{"n_layer": 8, "n_head": 2, "activation": "swiglu", "rope_fraction": 1.0, "tie_embeddings": true, "parallel_block": false, "init": "trunc", "init_std_up": 0.0369, "init_std_down": 0.0, "optimizer": "muon_variant", "warmup_steps": 200, "doc_mask": true, "steps": 7422, "dataset": "wikipedia_en"}
MLP neurons of a small language model. Each row is named by its layer, matrix (gate and up: input weights; down: output weights) and neuron, and shows model dimensions 48-143. Each number is 50 + 12 x the weight over its row's rms, rounded and kept within 0 to 99. A neuron's up and down rows have the sign that makes its largest values positive.
After each neuron's rows, "fires on" lists the tokens most often at its 100 highest values on Wikipedia text that the model never trained on.

L3.gate125:42 50 44 48 61 87 60 42 49 54 41 36 45 40 72 49 51 41 37 50 52 55 60 34 67 35 72 49 48 41 28 45 56 55 50 45 34 64 49 57 60 82 58 54 50 53 87 58 33 46 40 45 62 56 47 42 61 40 45 57 44 71 48 34 51 53 55 45 70 37 41 48 66 53 56 37 58 30 31 53 36 10 54 42 54 62 42 43 49 37 33 43 46 37 62 25
L3.up125:53 33 31 39 53 40 67 57 31 62 69 45 50 63 76 57 48 54 37 45 46 58 61 57 67 43 47 46 58 49 61 71 38 48 56 29 69 47 34 53 65 48 30 69 61 53 48 50 62 38 61 46 38 51 64 47 51 77 55 40 58 60 57 34 40 41 35 51 49 50 65 59 53 50 48 35 46 32 40 39 64 42 48 27 52 53 57 59 56 36 53 51 25 42 56 40
L3.down125:44 33 44 53 51 36 59 42 57 49 26 50 50 21 53 58 62 42 56 66 60 26 64 49 37 55 51 69 60 23 58 52 55 37 54 44 37 48 31 49 56 39 43 53 57 64 43 50 52 30 47 69 57 38 62 66 24 47 29 73 37 59 40 39 54 48 41 37 60 25 53 50 44 83 53 66 36 55 61 40 69 68 45 58 53 48 34 54 44 54 52 47 43 57 60 60
fires on: "go", "ho", "to", "p", "fo"

L3.gate349:60 30 65 65 69 58 32 29 53 35 60 78 39 45 46 32 55 49 61 52 57 52 45 75 56 43 49 47 50 53 34 40 38 48 41 51 44 19 42 57 52 48 67 67 61 53 44 24 30 39 43 43 54 44 60 36 60 70 33 51 40 67 41 43 73 45 56 70 60 49 68 45 25 55 49 54 71 57 53 42 59 55 50 68 44 54 38 52 39 49 46 37 52 23 47 46
L3.up349:53 65 36 38 46 66 44 46 38 51 58 57 58 47 43 24 43 49 63 42 34 13 54 53 56 50 48 45 65 39 47 56 46 36 45 38 39 45 45 37 35 62 69 61 64 53 75 48 59 45 43 36 54 36 53 43 51 21 39 64 37 36 49 48 54 58 57 30 49 46 68 52 44 38 63 53 59 54 29 65 45 59 49 38 37 37 50 45 35 53 54 43 59 35 60 48
L3.down349:44 60 47 29 35 45 78 64 64 30 67 75 53 48 47 25 51 55 38 50 58 43 58 60 49 58 47 60 38 40 59 41 52 52 69 41 55 40 36 51 44 27 47 35 71 46 51 47 35 46 42 44 54 48 43 57 53 48 60 57 47 54 40 59 55 63 65 54 68 47 62 32 45 25 77 58 41 67 32 60 45 40 45 66 18 49 28 48 47 38 66 43 36 71 52 35
fires on: " served", "g", "loan", "imi"

L3.gate24:46 44 50 52 60 40 48 26 52 42 39 58 53 60 41 39 73 30 52 53 48 44 30 58 42 62 29 62 53 71 47 66 60 44 50 52 53 32 30 54 46 54 51 35 65 48 40 56 58 63 65 48 71 56 55 61 61 53 49 55 37 55 42 45 54 67 44 59 59 47 48 55 35 65 30 54 79 37 49 46 77 47 45 35 49 44 20 63 50 51 60 34 60 32 40 42
L3.up24:39 33 42 56 27 56 60 46 52 55 39 60 45 60 63 54 77 56 73 34 59 53 37 39 34 29 36 75 49 64 60 53 39 48 68 51 50 42 38 68 51 46 57 48 52 67 40 31 52 65 42 79 33 47 62 50 52 27 66 65 46 41 47 30 54 47 54 57 53 28 67 64 48 27 24 68 56 50 75 49 50 48 41 89 63 41 74 42 44 39 38 50 53 45 43 58
L3.down24:46 73 59 50 24 68 43 36 61 32 42 47 40 55 43 56 73 52 54 55 47 52 57 59 15 32 49 60 49 35 57 50 20 47 54 58 49 46 45 44 49 54 32 65 52 37 47 45 49 50 60 43 21 62 48 50 20 54 35 53 51 59 74 60 79 67 45 64 39 49 52 64 53 42 27 48 37 37 60 55 68 52 50 48 44 30 66 59 36 37 51 38 58 53 59 53
fires on: " as", " As", "As", " −", " +"

L3.gate394:29 56 57 40 23 48 48 39 39 52 54 53 42 39 24 57 61 50 68 44 67 66 53 60 51 34 38 60 56 57 57 47 46 35 43 60 46 48 47 47 66 79 55 79 37 45 40 48 52 34 53 51 51 60 34 58 37 30 30 30 55 58 43 50 45 47 11 29 57 58 50 39 50 73 48 49 51 45 52 72 57 55 34 49 47 66 59 47 56 37 55 50 41 27 53 44
L3.up394:48 59 32 70 26 52 50 65 43 44 19 50 20 45 46 59 59 42 46 73 62 62 53 54 43 37 52 71 35 58 55 44 42 57 47 30 50 54 52 58 64 50 63 70 45 51 47 40 49 42 33 48 48 52 47 43 64 86 49 45 52 56 47 58 50 40 34 34 43 61 62 50 56 52 47 61 43 56 56 42 57 73 46 58 19 69 38 36 53 69 71 35 46 41 71 50
L3.down394:40 40 53 41 44 82 53 53 39 47 50 33 55 46 68 56 50 60 45 60 51 43 61 59 50 49 60 52 51 57 31 36 42 81 46 46 47 35 41 55 61 53 48 50 57 69 55 34 49 37 36 62 75 69 45 33 45 48 58 55 45 62 51 56 28 52 70 74 60 39 52 47 50 50 56 67 58 37 30 66 46 52 48 62 36 36 50 48 55 46 51 53 38 76 59 39
fires on: "met", "is", "mp", "omet", "gress", "log"

L3.gate104:46 26 71 45 44 52 54 31 70 43 52 82 48 41 38 57 55 37 62 45 37 59 60 52 58 56 52 35 56 64 29 59 43 56 71 42 29 65 43 63 59 67 36 39 58 40 31 24 36 41 45 43 72 55 47 45 75 60 38 45 38 45 59 47 58 51 65 47 81 48 55 30 37 38 32 48 55 33 35 55 49 69 56 56 39 64 63 59 53 56 51 49 64 42 43 53
L3.up104:55 58 46 48 57 59 50 50 46 55 56 52 49 42 47 49 51 47 52 65 58 61 38 59 59 84 57 54 59 42 49 50 53 50 54 57 46 41 43 40 66 68 72 42 49 44 52 26 38 63 45 67 72 45 44 36 51 40 54 44 45 62 55 46 60 50 61 66 51 58 38 53 48 37 62 54 44 78 40 40 62 41 35 44 25 45 56 30 35 60 32 64 56 73 36 48
L3.down104:53 60 52 59 50 63 60 52 40 38 65 46 48 47 35 27 28 45 40 63 52 31 43 49 26 48 39 47 52 34 32 57 40 66 60 46 58 33 44 59 63 45 45 63 49 35 56 68 54 52 35 57 23 43 42 68 58 49 42 55 58 49 35 68 74 32 42 52 60 30 58 63 67 22 48 50 35 49 59 38 45 64 68 52 61 53 40 46 46 52 43 58 45 36 43 19
fires on: " with", "vel", "ult", "we", "art", "with"

L3.gate307:46 76 59 40 49 59 48 59 72 60 54 45 57 47 36 62 46 50 48 38 50 55 59 62 67 42 63 25 17 52 43 65 66 40 23 48 52 52 45 28 53 55 29 44 50 59 58 64 52 75 48 48 48 54 60 39 71 53 48 37 53 42 59 46 53 61 74 51 59 69 45 29 46 66 46 35 64 51 44 62 40 64 32 46 42 41 42 49 34 33 57 48 54 53 36 55
L3.up307:48 67 69 42 65 58 52 40 84 52 52 44 59 63 38 54 35 57 34 44 48 65 38 58 42 50 65 42 37 55 33 69 59 47 39 61 55 49 45 51 29 75 25 43 82 64 39 50 55 40 57 36 64 35 60 44 43 39 62 34 59 52 38 38 34 57 33 59 31 63 45 37 47 47 55 45 58 49 40 66 62 55 60 38 49 57 57 44 74 46 49 35 54 43 55 74
L3.down307:67 55 41 76 72 51 15 51 53 55 55 59 56 32 46 56 30 43 69 40 43 57 29 36 64 56 35 34 55 53 42 60 61 41 56 45 56 38 69 47 29 52 59 50 50 37 46 36 53 51 62 35 48 56 35 22 40 52 45 56 23 63 31 53 61 47 39 47 34 54 68 36 63 71 37 56 55 39 47 65 51 73 54 50 67 38 31 63 43 64 63 34 48 57 51 40
fires on: " al", " str", "dr", "fl", "str", " Str"

L3.gate58:66 68 39 41 57 48 62 52 56 41 47 46 42 31 37 65 20 52 56 57 61 60 30 51 41 50 63 63 64 33 38 52 65 62 60 59 40 52 48 34 69 29 58 60 47 55 45 38 39 83 63 51 48 53 54 57 36 37 48 51 45 63 33 35 51 52 41 43 59 84 56 62 38 59 30 40 50 44 42 57 61 39 37 39 54 50 49 47 56 42 55 72 28 60 26 51
L3.up58:58 52 39 44 55 22 57 60 51 50 61 30 29 55 39 46 48 40 40 77 54 72 38 39 35 59 66 59 70 56 51 31 43 59 48 46 66 54 55 75 48 36 70 46 59 29 44 51 29 52 38 66 60 46 69 56 60 60 34 43 41 52 44 26 37 49 52 42 41 53 52 39 68 63 54 35 50 44 57 49 60 29 38 66 52 46 59 54 47 61 61 70 40 62 57 50
L3.down58:68 32 52 67 73 35 50 57 52 52 57 50 42 52 46 49 58 37 67 45 59 56 72 42 67 42 59 43 62 27 38 50 53 32 57 45 36 51 57 54 56 39 54 17 56 60 21 46 55 49 35 21 62 55 42 47 67 65 44 68 42 44 54 28 49 45 43 49 40 62 41 40 67 51 55 39 56 47 64 63 57 46 49 44 38 18 78 66 42 49 62 47 59 78 55 51
fires on: " ext", " exc", " abs", " Inc", "inc", " Ex"

L3.gate54:59 37 50 37 38 30 70 50 41 38 48 69 21 52 68 63 62 42 45 67 50 41 64 74 62 51 46 47 47 46 56 32 36 51 44 49 65 38 67 36 29 57 63 39 64 48 53 40 38 44 46 83 64 51 44 41 63 42 44 52 56 35 40 48 67 49 70 48 54 37 38 76 60 60 57 47 55 50 47 26 71 52 58 54 44 42 56 31 35 76 53 59 62 50 45 41
L3.up54:35 36 51 58 67 50 45 43 48 61 39 55 47 50 50 31 36 68 37 49 49 59 51 58 39 41 20 58 39 54 28 62 64 58 26 59 39 26 30 26 51 25 58 58 51 37 48 26 47 56 49 60 45 60 80 46 44 70 52 60 31 41 60 71 60 47 49 49 49 55 33 24 42 49 52 61 47 63 54 51 68 45 39 35 43 60 56 46 41 80 50 41 54 49 39 62
L3.down54:37 78 38 45 52 58 50 55 47 32 56 55 50 41 40 59 59 56 45 43 41 17 45 65 39 38 38 47 65 50 50 49 61 48 42 44 62 46 53 38 41 39 37 39 58 45 81 60 56 68 28 65 38 28 39 31 28 65 45 74 52 61 33 38 41 65 64 52 53 37 43 46 49 73 41 61 57 44 51 68 42 50 25 59 61 62 56 37 52 76 24 34 46 45 49 48
fires on: " located", "ed", "ing", " based", " listed"

L3.gate221:59 67 53 23 47 62 60 14 61 55 35 67 44 51 44 49 69 53 50 57 43 40 40 41 60 47 42 42 44 64 43 49 33 67 41 58 43 75 23 59 60 50 47 52 37 39 51 30 66 39 40 65 66 53 31 29 60 27 50 57 65 62 52 59 42 64 56 66 53 55 38 49 50 64 51 34 61 30 52 62 46 54 73 59 51 45 48 35 52 60 36 64 54 47 43 53
L3.up221:49 53 32 46 58 50 53 51 50 45 59 31 55 47 53 69 39 46 57 51 54 66 47 61 47 29 42 54 32 47 43 74 62 79 49 38 37 48 71 75 44 43 56 30 47 59 38 63 39 61 29 57 53 51 59 38 50 61 55 44 62 60 50 44 53 44 64 62 72 47 34 59 33 47 63 64 34 56 59 28 23 61 71 38 47 63 37 52 47 59 40 38 38 31 67 66
L3.down221:63 35 40 47 49 50 38 67 43 48 31 56 37 61 71 59 68 42 71 48 51 41 45 47 55 43 49 38 69 38 71 66 56 81 59 45 40 68 25 62 54 48 52 60 56 61 22 47 43 67 39 78 55 65 58 42 37 49 51 45 48 62 52 62 37 68 61 62 50 52 50 52 48 70 58 27 50 36 28 41 47 73 42 55 29 50 64 49 41 72 43 43 52 63 56 52
fires on: "–", "do", " Nat", "uct"

L3.gate323:64 58 40 45 68 54 58 45 57 54 43 52 50 40 46 43 49 48 38 55 64 31 37 29 62 43 43 47 40 54 54 34 44 50 46 54 38 37 73 32 64 48 24 39 51 37 54 62 44 61 36 61 69 58 41 55 45 66 45 46 50 40 32 48 30 59 38 68 44 51 46 57 48 42 46 77 70 79 65 44 44 36 34 64 55 45 53 51 59 61 56 49 48 76 46 36
L3.up323:60 39 46 59 58 31 60 37 39 31 61 71 51 53 47 56 59 32 29 44 44 76 52 32 42 39 48 44 46 38 60 46 39 47 28 52 50 68 67 44 46 44 47 47 37 73 39 54 62 58 42 36 56 63 86 35 39 51 63 85 41 50 43 59 70 39 54 39 52 28 51 49 51 44 39 36 62 53 49 59 52 47 36 53 69 46 52 57 65 60 58 58 41 61 65 41
L3.down323:36 50 43 66 34 69 72 59 49 57 39 59 57 59 35 52 31 31 53 47 67 37 52 46 68 37 66 57 37 60 41 51 60 40 47 39 79 64 51 20 41 74 56 51 54 52 56 63 58 60 35 42 54 66 45 63 64 51 18 45 40 38 61 52 52 66 44 36 34 39 50 70 73 64 59 55 52 42 59 54 66 44 57 64 30 54 42 30 31 59 36 71 57 62 55 35
fires on: "l", "y", "ie", "one", "t"

L3.gate180:37 39 62 22 34 35 53 45 48 57 57 65 55 49 44 54 57 69 42 34 64 40 58 41 32 54 41 45 47 48 69 76 77 46 64 43 47 76 69 31 37 49 53 43 66 48 45 47 52 57 69 35 63 44 43 56 55 61 53 60 30 63 46 52 50 37 73 55 50 58 23 49 41 61 54 63 46 43 45 28 70 34 40 52 54 29 54 53 56 49 39 28 51 47 41 50
L3.up180:52 31 44 40 41 47 50 34 60 64 46 72 31 52 40 63 67 62 57 50 78 37 59 42 55 42 62 48 27 38 59 50 48 48 54 30 70 44 64 55 35 68 61 43 51 58 43 49 52 47 57 29 46 66 62 37 50 47 57 47 40 56 40 53 62 31 54 51 28 47 61 51 54 41 41 45 24 34 33 46 50 24 47 61 38 35 37 63 40 65 57 39 50 43 45 59
L3.down180:50 64 49 42 58 59 49 47 61 54 38 54 57 71 61 50 54 48 38 42 49 45 39 67 40 73 59 38 75 32 38 73 50 83 59 65 42 55 13 38 35 47 33 58 53 34 46 54 35 44 52 52 48 40 47 62 15 62 53 48 55 37 47 40 54 31 76 58 51 56 38 52 55 60 37 30 55 48 46 49 56 54 56 55 49 72 52 55 51 46 51 51 52 54 28 53
fires on: "y", "s", "ent", "da", " Assembly"